Weights of a small GPT-style language model, trained from scratch on English Wikipedia: MLP 1536 GELU, vocabulary 20265.
MLP neurons of a small language model. Each row is named by its layer, matrix (up: input weights) and neuron, and shows model dimensions 256-383. Each number is 500 + 40 x the weight over its row's rms, rounded and kept within 0 to 999. Numbers have three digits each.
A block is one neuron, or neurons of one layer that tend to fire together. After each block is what it responds to, as a language model described it from the Wikipedia text at the highest values.

L4.up11:485449498512557524413561524464480568528500505510478486522514494560513497518489503486506525475551523475492516428462490553577492422589453507510512496505487486503521474459540530438443459522485490520481522466435490474437508437502477496481494413517530485486518530517511465450469553538542516539545548491497481478474502513516501571503463427501565512518518466539525526491489470587462460373597
L4.up117:517470493443581500475481565519460503494502484518520458452522471472540474553521427521501510431520490493544478498577511524510446508456405484574547545442427519535456519565515483596510537496399520435477468477540527509495477446471525503485484493530486475523561537500468536443451496518473628489481481504483464520527518548492481527597467542468513469517495500522516532472515512504501479526514
L4.up306:538492495599527484570531530513464573464490547509500532476464482496501478564483462615449443582545497520581537463523512467485433504459499518491484487524495441512558505528574515496516457533530453473512519494447569576497516472537422488513483470533448446524487451522545488504523509591564456459473487497465506435504518475475492453541466512482445550490521525484504504476476494588544527521490
L4.up437:482466522509557502482551493441452456436506462433532486525516453484483496527502552511557522468477502493527534489510514521515555521497477449500524502430429459473427510551537490564417433538512413473452440508490429535475516500499504496464489525564562492517498498451590531357540541553520545420502505594524485470507504524512509508505528616502505487502493520535513472526497518523493503568466
L4.up507:432403497496549557508426510473502452480508528545549510533473491458483480523479555461490499465510449538495545553601526530523469529499487441456493421503451540504502524481576455478517487441474501506477472556539446548515421515527465490477491504554408506469469506514440522487435484561491489468488479617403551484512478554492471476477511599537472531429538492524534451470487481479520425471519
L4.up1201:450478508514572476542528516422527520531504544520455468475528439538470493475520496559477494461496491567591541453448508536501532460468498545523501520511505478519439485424517525479543465474492448457489495482436471485538467476464489470555537475537521488508445515478508619481450540552505496395463582517476496550554593538542518491506508473553467450402519533554504495452511497476535486506469
L4.up1325:557519574541576482471514477493462505568495511515423464612448572507525573524549577480483463447483490525469525536554462526579531460509537521448514482482466491457503523503530485507438490566489427457488491498590513525446431456547469541545495509449499491498491496504511494416486478503498509579467526450469504471435531411485434485543523491478483538507486508521572593520547462524480512494518
L4.up1469:566561517443431604546562549577455503519551463436509532489455482561556492551531486537457461500534543534452464462435540437422516510488455470536510549516451463428475489510473571491526517501547515450497542538503499490543487550495461553535420427571570437492536525514479536520566495474528450494540494500544533515574492556492474515582520549479497484447484477386506534494558479495494510489445
Responds to: Compound-word joining hyphen. Hyphens and similar joiners (slash, ampersand) linking two words into a compound, such as long-time, part-time, 16-year-old, Speke-Garston.

L2.up119:540562590487491495466522521541530519506516540546543472534480543468497440462494515465547467581467536544544502491459469471453432501520524557519541469458468492498485435500486475474482530536523494488541517437517523548581469496557468485502444475519491564502483507455507451486465575487491477526469545481449509583476467474499541497480444541469488529502525475515519529578471516520559455497447
L2.up792:503467474438477481585509517504534493465518523569588512492541531525495480525492478487532453454543503573421463425475547509426479521514553538470490527438544472520420506486532426519511545543499537537521486434430485534566494427511521449478498518423524525534450465505522402547552531514528545495454525516544488534514476482514477519468518479519510500568487499545512447496547435572557479540486
L2.up1087:527455573522564469480498518552491521463440476524569461491513454497513554513510521445529605502473484566477600501469496421486442480491532476434540468479504491566491549483554469527414520588495501515439473461450481548539555447434479469560503530505501473432482507539500447494429486533428534471541514498587549492540491460430488515502524480514447473517461486537489500500500499480535500551569
L2.up1347:555553588468528499580507547509530565467473489453512507530539454460460554482498499457507479524460497597456551565529531505375510484480410542542507488503463468540525522533505456540464501546465498460574526452418541477578462462437511473498510511485500593482542479486545463537377480577506563469505560494456463518502513504413507462520538434532528489520552456485529483467453529546519536508528
Responds to: Clause-opening subordinators. Subordinating words that open a full clause, mostly that after verbs or nouns of saying and believing (noted that, the assumption that), also when, where, if, because, although.

L5.up124:523482496454495528598522522556474467511509485406484428574508508503524506452528518493531534519558503469490506482470466518508479586498555528468573516536466468533499534523477476407527495455533466523466459459551552462467514542500506447445522513462502484500497424498445414494499538452407462391512461547500519527551506641471561475524544517441539460549421569469516444476415471538479562506492
L5.up205:542526509526535532506478507457558494474417541448504539531535470500467530498494483455494529472480518569492474453558519506432525520468560447440523578516501528505417528632502489447530496555465454481493519436482430440452507518501461529467527525427484391493481485442492523421542496492477424412471514540521453526519532527476485505477492497531459477476433486469576494470523489501521540531501
Responds to: Article "an", especially after "as". Mostly the article "an" in prose, especially in "as an" role phrases such as "as an independent" and "as an alternative"; also table pipes and digits inside numbers.

L5.up343:453454530510473462538503560465503504455552533467522513502439511422524473546448495519468471460601437402497530468493461501529545501494496437432576511570539513431555522440518510488464546512541490516527556502515499460520484488448507483482515475475505419482518466477534499460507505502532515484528496471504447527486529419555446493555470523528465544507514489473440527561491549499480493557480
L5.up904:485464580544428473518488518506464524505441496460535510542515469538467512470511528504504497513489518538501491491460542483520565517584511526470467482507547480490531549530557511472480514512436473486498543524539514500468466453496540498444539566525574494512573500518530435564537481532447550523457520448455472531484538536530414437474435498485512479478500474443455498484496482546533510532496
Responds to: Mid-word subword pieces. Inner word pieces in the middle of long words split into several tokens, often after a prefix, such as trans-pl-antation, reperc-uss-ions, un-educ-ated.

L4.up26:572502494417539486490530492491552469421558530493510524546551563463541531448456506477524484463531567428475514501495538454533493489391537500539432469480547528497478554466513482528473499558416514494477525504531494517517500486552506503484522451523494415485423549545534457475477512399554502525493529452467542497550533507473447486543494502462523539513468505497472490492558554496500494515526
L4.up77:454484525480463442517520535535527440530429515522489541494568425504520495463467451450532579535482507446531513466532482487489543527399529495479464488474444547439541518640544496444494506525459435526515455464460503478527570484622516507539505439524491575510458455503553475512470555474497524559561559479486506536509571465552516482501536517515478504509448441569481486477521515465571451534538
L4.up213:517515464490467416467516481450448498433489520523489540502501448583448511489450484535513568434449494462505510527500452572518539473453491482527524531410499488494475521505506467441507517427604548499505507463564473565497489503537521490463572504525490451531509447513503489537435486499428463442516566496504530449502516503483470502537467443521544467496518472520562434525576438501506521485540
L4.up335:505524482573502471521570487519474461482520503558435556536499510518475425472577501476530568423498470500500445512476562464502537526505528455461467525468489557416510484576459545538538548501516513523455475471511462429534502451498473479558472534564476553517459510484485550521422460484473528473529571478531462547431517546505492514519469495482488503472440490459504486532491567428499527508525
L4.up903:543460529518514508514545483467497520491551498454483487433522459493477501513510525453454525532578469512534474494461524528486522548483578460545494466509536508454528502528437514463539458572532496511542443519519538497519429481525546457556470449511552490517515539566487446435491508568543454496521492499444499470440514429491449503449473459480577574450488578529531512453469479567487429493514
L4.up917:546537522521491444534532508462464483450511462516494487432452505484528518601559465503486532517534478552487541457512500518533526496460517524456462537536456493456480521512513560544491501504455556515496483493395514574483494518519513589522505473492447529472479482517492440466498459458505533500517533477497525512488476548531442500571608461518540449441554440434484507544558488478473496496557
L4.up928:517488517455480474493447444501493479511483531500508533404508517526424469564405408518496387493484430473474515477436520456494575585567503545475496481510430482498490501502505580542526534503506513466564449507487371474493495554472502508515543511539505522614538536505540495492472431491426530548505442468486506412527505570508592518504505471441509499490465542506427460480542511497553536542477
L4.up936:476441508459491456495461494523491533519462534505418489513546545576524521443413494533526588466523558470497431620439451436455488497443494501501511529546465464558462487532526478449512546546573500526464424529440509555472481485517471430470496569486480475462532541476500520490512563409475521497476481518510510545488522485493416455483518534528527489438491535485484467446567495513490487454438
Responds to: Mid-word fragments, table pipes. Word pieces in the middle of longer split words, e.g. "ap" in dilapidated, "l" in Midlothian, "all" in reallocated; also pipe separators after table header cells.

L4.up84:503460475531597460517484498462520559450434545528503442509463506529468516429504505496464422513486494446460466488514546438458477518473508504516499554518414460521598530523523484461434452535553456523474597469461511458473547473501477557495466501508562550510590489524452467492516476456537474449453529446595433524568527542444526582502571488454499462520497540482518550515510449552450525568454
L4.up415:511494494422501499537454517496524469540461555491491509470430553467495540471515512479457529474601462471497535540470577494522577526471557496479516514520409571467495517575526475421476538493524569464492600492535473471519510464561510503478466482509549506468521495494545542413465464474483507539519526460482529499479513494512486494502485558452482433511549514417443490551516536549562463481496
L4.up519:433488524510426543567522544484486476541518488444430483521552502566551556488457469508522455461552494549497513581471435512511564493414507458445514510447473479526463429562429511496473487492454429527476484495510575500498509531497462557476512494463490513440552507524479479469509487520532438514602545461518452550525490531471514505454440512542503488524560494472452506500561492518531533540515
L4.up719:526528480523554462530519497485468478477593501467429565496500502497486497537519562474521480557525498506513504389509503620447537469491461467501515575443377544507499501544468472535550455565441527492473530493424495502492491573469478532475447413497501450499462451504629513457453513525442512503473447477461483519524455468367478500475499569519558424475464485497549498524552461518473538527468
L4.up755:456527466549488421545478537444542530555520450498381474475439490586512538504564470514540528537493480520449506443486535555421513508487490562491491503526491481469541505566497468515494499400478417525570526528587520452502500548460442461504537551518542515500471508498463486499441546546454493413574481532545514564534494491468449518495555470526438563547431540472468487512550493523496603444471
L4.up810:520431498493429537558548419548517515536521475439403478486555556475552483509514520527527533518538436462560483589502491516498544504452494455502506548549523468471518564539502428416460591490477492565558497491498463472491547533511482430490576485466506422542466483518475469512509598469539466447558499383483435513511551516544472511638435468559533485520467497540517509498516478507542491529416
L4.up824:570408552457449518545458523495443485537569515494532494506544479508510542401602554442511479444489546546521511648472529540508520451494474477419486496458551444486431462504500475492459527438524552481608530393485529513507452498535485473480447523520553483485502483502529482497478488423519558502450425489568550494489487463526454471447483479452480521448560418507542500551552541489560482531483
L4.up1149:527458538589544504485503470533450571512425462528447538562507558524497561508541479459513520476518523529427521521461546463544509443508513541449492519542462506495497474489485500485521462522457549489505535520445505522511529480428494412459428526511466458514454516469534500415435532400481559498444507492544465476592462489471536496583546556507477525503554525424521502537563419452487529558494
Responds to: Indefinite article "an". The article "an" after a verb or preposition in mid-sentence, before a vowel-initial word, e.g. was an, for an, In an; rarely word fragments.

L2.up381:542535557531601427567548442520395590520529565462571458537472486574457510478459553495493560597505473458465528524582501512497534441490456524476529506492500516528430489435558462453497529478457505454463511384549507486454412540571425454473500527539433521542489445573539467515562506469533483496506422482480444466535479515567487573467491460501466507485542539546524390534561526542541570498463
L2.up699:553464507546487498439556500460463545419531481472489430471503484527460441478504506571443463532507494526496611538478529515525540467510499593522453478553502533452489492454522501468526498476477448552543495526510485498510550505544497517523465471450474371503512468491526458509519467533598555577446506608452497477454489419534550510510528521482514495535555517455508544398483478481436490528460
L2.up1114:460498481510529447473525419524483534501510522474498512486547520546491541440489517522509561454546485520488513524544479497471484474494465525558520454470496535459421448560453511473482488487535532551510487520473427489522492480499467531466498443507488531496570450505455497485462474511458461521502512530496497450431436497476534493473442612474545587502481484456515571471501499549544405511482
L2.up1244:490420539473563403540526495554519560435527506502527510484518504489481484519486561471596497500547529542507447509417517539507472541459497466512539518537515455443482431521455550543571479466524534465418513476500445496449534463378553486563485460480483550562499556468541500518528495448422438584577498466502477488439518464481456461493464514517521481470455572484433624478533510444468528522518
Responds to: Coordinating conjunctions. Mostly "and" or "or" joining two parallel nouns or phrases mid-sentence, as in Spanish or Portuguese, anywhere and anytime, row or column.

L4.up187:522530550521579485517464547470563501445569519540544514475492504550533476644514507486488465391519476565516476412599510448437417529529388581494490416532493508528438482416519493491522475477483459541501471570460507518432407540541490484510479524499475542502483507402478580500475480504519576480494533520534509533474492541489451540503500542565529560477475492531482502494508520465494517507497
L4.up288:469541544513471433544538465526481530503528479503526471572435506511492486495539416446459530536563545492529453477524462491480505500481540504535546432540502535493429476508511561565437478463457581567554421546511398478559491537542518468478547508446516520616525464473516535461516532507550449471440515519491500439520442523511473534535563467534493538477491576557408471449535535391524517567504
L4.up379:462526552467543433493444447487439503519484597550455512523468507380475512558554509521571515471521507550475377480471453460517504507445511490497466522512554498484466502469478429450517544458463443467543433458511550514469495465560524417545535587517523440482526461538527516510524535522497513558430498513519528536447489433508440468448444448478481514488511526527489477499462518416594505438520
L4.up667:523506528496543579443528563567487496501520501555505459534509502498525517481552418442492472470450497451496537512540472479513394532510479409529462519489610503477427556496527445451532472482521491527431470431520519514523486533545530478585527483493512518522424476522578524488579493442528497463409420445449516529542431514489501492503419544496471495487519560491516466518533527522469504480400
L4.up682:456530527481523521488490538529395484463502472520490421508385467563460478450492470449580526431523529565447556545478497511580473544519483514456532492481432502374483471486504458428422570494543578515525517493499456505551460458500568502522447580504537447550491431578512524473509546500506567489452495483534479461534571519542478488485463492461462513498480499533467478472434553572507514451462
L4.up805:499484500497608476484383550504397538510454540500513504474545534458480474488515489487462516499495513509492490553522531446484492502514402492481622483414471539480461532436464489510528501431488545488449461486512535423469459517556547610533527470530510536553464516463523469530531558474534558495467529574459527484456554487451508507494482483520555514493461501489475515448503537487570407495535
L4.up1115:499543518483503557553418551499501524435537469554469458502554534522460495490522490519536504473489489506484406492534515465475482521565506518523491463414567489497439471561465471457521487438481494480457500471518467498455438547555543495421464588507535565487495495478551527449507568476451517523459469579512501517506490477488540490511480494515488479587484508525492450535482557460478416502555
L4.up1249:461484461468485545562476495596488506508424516527524460421487423495494486500484474517500523497539555478562437452529483471508487512419466518468560504524464536472508466557401471486450506471496528508501482504527453489506493514567491492486530463474476480555485447461463463499566587504450580502533575556487435572528493501454471432603475564454498458586444516533516469450482494442548439563528
Responds to: Name-continuation tokens. Tokens partway through a multi-token proper name, mostly the period after abbreviations like St., U.S., Sr., Prod., and also hyphens or letter pieces inside names like Sun Yat-Sen, Forni di Sopra.

L2.up160:483448584544481458444621551529478553511448461526483496537481464495414493467498494505546505520578548510512463478593518551502570467477485557532486511476548481535471517531524509505468557528597495475414501543516499503513483475512541512404489476519525488505553519523511520544476528486520529523509520561511500557487500497475519531512538509513468557514501529500560486463530454521474513541575
L2.up894:513496508504571489457526524495503453499502492480462518445521468463496462466541598540548496535508469465562478527502460498572524523509545526500463488504553562444460494505444534554534486583526469474504473452517499507551520400484511516478503498496480538426564492483506430481515513516453445548462511491537566490461515480500495403493545531506454490499483531515548587412536464517481563562509
L2.up1311:525481558478580445477460503546479528593522487506461501443477427476512496453534476500500547480554469532462534548477405441455590510436493457544463512543496528515475502532517552500467455506524521465511536457547589540514452475462430457494504449462458540537459480521537465513415533464545510514507454536497489514495467538551560474550522480527475500408506507536549509508484508484550447508464
L2.up1339:418452491524503505475544511498478490549524529503476564515398448455530442537461508508425485512547518522569455499521565432502532494473550384536516463555469497524486514460514486461425502567573528505464523471432484495510483492565505480514490421542463530443517519528503507543457453488521553500506541493546481490511581548601487533529469492525538484498607526518528520482511520516481461470503
Responds to: Mid-compound continuation pieces. Inner pieces of predictable words and set phrases: hyphens after re-/co-/sub- prefixes (re-election, co-founded), mid-word fragments (metab-ol-ism), and "well" in as well as, "place" in took place.

L4.up281:473422481494483397477491422516490519554491549461462502482508492513454469582505486516483490437599524515547420470506461430462493476475581529516506556546564515522566499405449435550531501511529470468498505506532525536571469467540488496503530495495464465508528506545494533487526583502529482514519557521503455464486544494537561513539430469497459609472464474481392459467557445471440526545415
L4.up401:487481420433565527481600495495534477512484548482542522494508447548487533476502449527503421470463595498599561465490534529492526531445539493485505451438523479476512496506463423517487449421507477493433454505482464501468515540479534511494482399525495533467435536550555491478462501520550536495481545504561477546538564472540537441418522516516475495538437463444522505495532452457514471474481
L4.up480:478530554506480522543508528478533464503414584512636510553458490615507464500482538508454504505513538547500489493485535529539510520434549530488486493527475561506429492491523573529422490503505436542448486523479451518498460487618490527519462447461402520492500389492500461528454627496510601472500480490554519505418489525501518493480482498411477527510576509515505502518518498472481474477502
L4.up577:588469522531464492497490511606474568557471513472480443512535469482519536465469496550518520483519517517489490514487439534455515495365399559551526574536507574501480450495453534448533372482476468487474523514549551455576490545523542564466424469533544492550488508477411449496482478525476443504487539542466536518550488538530508542492417491498461538487465473433536438515542523478529503439492
L4.up1105:509443456446518546456487528442566500497478538514558544497465456507499501557551414473516450451502510508479550466501495578574513535477511543490559520499527529538425453603485569540457458541529523558512508542499504532488477591513455488562506522497482506534541519442455509458517475508455526470483512535575484455441425452544534489578471528431465501530467554503490472491484462438440462492549
L4.up1205:518512476510506476503490506489493566453473511559545553463501403553557418502552535503529390464429472424524492467506555565480474572498456593567578474474458475519468465482502516498473488497550466529512565524455460451459455535613469522491523390517501491528543486471519548426558549553529429438512485531515512500517466460508497501494505555529462435514439543460514514455454523463457504488446
L4.up1212:536486444525468406420375485501590509511416503462446507529534498553471469531486479533512491535471520558497475436450498563477494498557444537507536537499545548479473486432468475450435458579570520461581466564497519423477453497499500489500518463517491560479488552507484514535473514534443512515479471518517459491487495414509553499523426486492492461493488522501478509536458530496470493498505
L4.up1421:512423402534484423519475503469522492578504503510472498475458417501470501456466487537483504505497504527436501456519428545587490530491501541446518530517433477522464496456495459528513517517490477536462495476459469530572491479578599566497467453390467469499464479483504509509456535505498566455502508438574496571523488466508470486517491509479453444458523506509558457546502454474429540492505
Responds to: Coordinating and in headings. The conjunction and (sometimes or, &, |) joining nouns, especially in section headings and table headers: Awards and highlights, Qualification or relegation.

L5.up154:479493463486543472509557523561566448522479490488515483487525509516516498569513530550498444437485516469477471513535527551428467538441470494600532456492450501501527496468595511463532458465502477466469474470530567554475526496481554530435579521452434502548485420464556550562492405509516469422477504495530509512544492534498490421526437544512500488534454422549483506455509520472511474497521
L5.up886:393449499468509505508544484472536496527567554490434509445512481461532437551498503580542492436517474498545606463432515535472488470425455529574531456442422533527479539500456445547489484451502414457563463543502512523471485526481485502504548495557527468502515514445472516500484452536505471371485539499508512548479457519453517462501562535490509473544527459517512546438509487446543484521415
Responds to: Joining punctuation between words. Hyphens, slashes, dashes and opening parentheses that directly join two words or numbers into a compound, pair, or range, as in gp130/OSMR, long-term, 6-7.

L5.up28:457523434513486473497430502494533488501402515506508525520539466533497523432484572429526457540535532537448533514469519466527498470543566540427480600454483475593516475534534556509431468492526521482548558485530516516438478536498481548511481495513474456417509441551425519433499484436455496516568481502484574509504522462486469521547519560479497506472510521430488559553548474587578544595480
L5.up457:467471550488492468504484466499470512533403482559505503540496521570458564493551456537522628531497454538500508588510463501473401504487566492506483533511518464594488503486495464496446557513544549451480540477465579547539513498501462460493597517483513500529488495523470490503500391511535447483528510468474513489471489479450577538415517531497447506496480535494525468499515437431474525551492
Responds to: Relative clause openers. Relative pronouns and similar clause starters right after a comma or opening parenthesis, as in ", which was", "Smith, who", "(known as"; weaker on years in dates and mid-word pieces.

L2.up21:548493490451530526524479527500543427472458472447468464553499516458456529502505571505526447543493484502501557544515543467447480475466581479501525485596490475461534436507525431517433562433514453489490520509543417487524516543500450517433481501535486545523469505518560458590504541492576518462539475508508473533502537490469499574496472503535509566423533492501555523481571466542511523457466
L2.up411:547495445415471601520471537498532400576557465498445497459532513526492479423491554524455437547528421415480532493456507493512494513486583440530582538504457533520467460522504534503507513419459465514478536499451420494468474499519526521461483450471568519573531458621460558549520444550486510515441530527542477497475512501473498514448514494490538567519494599474501503512501467488462464495504
L2.up788:474500505488421588493493528555462490539480505519524497587521456597546485501504541444453454515539510502552486574488531524457447499485526455513572543483535535520530493476499534474501582465506546530432516442528570552508510551495482511544504581465571523531486446451531419491545563454503515504495507510475398520530418505463492558483475443464508504478565498514488532543556495540512422463492
L2.up1288:493573593547479417516498439433489498517562455538553464468404539533464515526588590576457462534518555463523518571486460460536512534555474523515458460491574512496509450511478529493520497481505514399472554540465437460552547524512467515533500499502480499500505497497531492460429476453541516528508478539595552577476468450477449493545512563480465486482561543469471566542464519487488419404483
Responds to: Quantity words, especially "one of". Number words and quantifiers opening a noun phrase, most often "one" before "of", e.g. "was one of", "two half siblings", "no longer", "any", "each".

L2.up89:451581509492494519558496491429502490538487457459549453488519546468496503490601504458614515430541539491474527470510478450557526448463479534566464483510504487541469494493517461530550465483518521455521432546543506557546485538640461520456508482543507479568531441489538500519552563555431401495471528507497541543500435528499512477443485548538521520465445487506511519498470472513481483569475
L2.up380:557515501617483440557532441570436488525496441428502560452453509522463476495533472440572562436592525507433564508509502560511471517503490523540444517478534499490494503473506519526460445419536453504501522496434456529565503541490531542537495503543528512506458484511561440523454533537520532561495506456581495515461529466443464472550490538494507485451452506521451486526435472493477478442535
L2.up417:484524497510540421521551560478538521518581498545645522493459491497499487501494482450518496437526491552519519485531542497563480522482436464529480530439437506494424498540573496533515476467542528455529504501541604453470502555533410445553446502516497548579517536518525578549533493444490496501521490500529490523487463574513412541490541500569503510486503561521481506510398475511443519445568
L2.up1331:517519474494486480451471479506501563572476460485460453586490495484522497531481475588495504501508495479444503499466550496524447519569484446510523499547493486458454504496488530511489422440489493465493505473557477460501476545577479431494490496543499513532492443464541560454604502418522519422524571538523476547501459439483511465517543511518517425497497526512467482530480456468497446528427
Responds to: St. abbreviation period. Periods after abbreviations, mostly the one in "St." in place and team names (St. Louis, St. John's, St. Paul), also initials and i.e., D.C.

L5.up175:480503458434563490473560491555489475559495504503515477461537458550502517543483515452485484430518483476526484524422478582487510443467479502524527402492507475455497481548475497525479524552593511551518547502500481451538500464539561467532398437468384499489467526516479526428446519517580562481465391565574458502504498505405533496487504525421494510540486453533478532576535505437517470457510
L5.up889:454481445487510593568593513531508504455485516412466552530491535539415492493498471479569523497504508550497461526492536530452527509456547519566557486537541490540421503531497515479512467504473429477454450520481450492533504433437513490544505428491598436490496496486557588503499473520571548428530522493474501520492501446559487498467506475546514501520492549515484547493557469508446519479508
Responds to: Coordinating conjunction in noun pairs. Fires on and, commas, or, slash joining two nouns or adjectives, often in names of ministries or departments, e.g. Culture and Sports.

L5.up243:495587477487553461574558500478474526486541515479521461543440377476533499544438558514508554533494504505480525527516504522533508521478541495379511509560475486450465501471395469462555476507491458496497487579466481447499527478428562486561506478443405511523401557529542508493434518462488498446527504536497476523510486438542508522543461485565591548570468510473489489488493485492564562528571
L5.up1478:491551545500549474545451499568556518528511505540560468467557454481594388513555570520559500475548475461547467555535518469516500432513508503420522530549497542492468507482403489452535493396521499503426459556481462504466479519508469546549543488513424524504535439507544516527432492485538524470505436521467545460522509477487474480582544443546467462482450515554537485522474574446574491476459
Responds to: Inside multi-token place names. Tokens partway through multi-part place names, such as the period in Washington, D.C., New before York or Zealand, and the in the Philippines.

L4.up38:434527442418510454576592492561584510445451581591440548510625498489504528562457490497586516494494551517516489430538464496533470469477522520545474481548475485514500481539556515469502508473492509491551505507434508523509468480435488516469446474512497494510462472527421482474438487472399431552455476499534523533540461474485527511450514503422464553507502521466516480465543521479505463535484
L4.up78:484500528520491513457553444496510490571522487537585566497594480472478535504389449490536522589572457536519468534537471522541512502504518507500495439536384412454454515539563508506528525498472578503534509457386503465455533537490463476435487480447511529496511513528499527531481563528460508488508459440435487515494519438531490509460499542526563532587513516451538532511443429526456459533462
L4.up120:444554532470546505505512491471497508547519525522532551486555464484527490531531548484494454517551531587486503418450543526468462509499551526531530406498555455572482507466576541512513512461525544438502523567432457548581503483573428539483553528469416535516512542524515497494400436466492531497569529434560509480457495524483455435512504512463437525518466493511532564493478448460513460506442
L4.up245:557483514527506508489546534540523596480536501495552437509529570518508459544496405509493477513510482519546521495484528459495463494454515503544448500484453516538442488520496548450535499520510495539441477514523490531510505590621459432499462491381517497495537474440509526569491521467607551478450463500490560526456429511468439442514504505428506440526555538524519574553481509487565477502506
L4.up591:505496524473436466497591594525526525527534512453538476517456538555512519541444453497517488552558475491535476550508510442470507470462480530523463458513494487504518477531571418507476547500530422450525530475483499465497540586525480472447525435510501470529508489502502458543471497522521497576496538481443381459491452457553480500554526534478470522529551542477527533569469559462564469544491
L4.up977:528484493399499478472490497513537505481501522553579549530533467543488465439506487465545502406483532508502465456467468412466469466482436514404495487435464520522434488535464514564505501486501526481484518538467486447549553445454470459541503542483527491401430511534498597448532581415485571477553533473473456530477444485459517549421562478541533481510511519489479501521472516489471491543452
L4.up1025:498525483519508470493487423475471498479577506504495476531472447507529502497483439480514514466558551519477586488473358514478490550502537509487501435465475474534479489526499590524540498523511522503462578543485569435579531497497475485444452482501536565536443484578551489486570494463499492489517527453462426546446482436500533475518508496457536469505426564478419532540484477492543563519500
L4.up1314:497436496472503499506540537445509424517540464549524498489526472487552452503476430472537518466477469490547504534525521467537494523466436504567429462482545546547550482501515467522499547505459548495499497537438481473550466499448467468501495518514447506499453521479482477428541494456430537594558513479480486486583502436477556510463540461513506454540515504533479570495484513479553540513466
Responds to: Clause-opening boundary tokens. Tokens right before a new clause's subject: subordinators (when, where, that, which, whom), sentence-initial When/Instead/Until, and commas after introductory phrases.

L2.up13:500465521438485518450517508572508486546457510465473489488474506493466563555554520574559519386542520485483498475496503448494516468511489514431534496519531472531492500546598542498556433513512413546484590488466502425455489473501492512497518443499490473489439563554539483418546497520453500535529559461474519468498505519513428455532488510536498533479508463536516555458524443592522528499466
L2.up141:514466449453479517514456566478476567492476480567568479494447595576476545484451521471484509403534524526406488511510512514543519502459486516496516451496454431505534558510496590497554547499542483532479467476436453501594474428480491513510466583572516489464481530514523496503499454421490533549481540510497510526590506544437559485576445521508563464507463561480490559526524524520473518521456
L2.up674:524485519555483488492458514506504510436500469459559488616519498566446583445554476496462499564527446521466541547563574571576462484446504508448466484505542468409448507472519514474507471474503526515537527490448471483525526476453559459544480531512513528493445538555469478497519486481494530394564515485511546482565440471519520540470496439445510460530433502445446510408544410563540464499500
L2.up1133:501544502529519460513505582509580500528452526443516511438466496481521577509533457476535494502557475492538424513499499509575489449504510522561489480511506461510460505429481524526482525513494480436541439561562478495519555486546503477498504477502507508459543490471442483530526513457519469440422432454539481394505625543489503506504573471452503555550455545480483482506492473454525550542510
Responds to: Section heading closers. Closing equals-sign runs (==, ===, ====) ending Wikipedia section headings like ==Demographics==, ===Club===, == History ==, plus rare hyphens in compounds.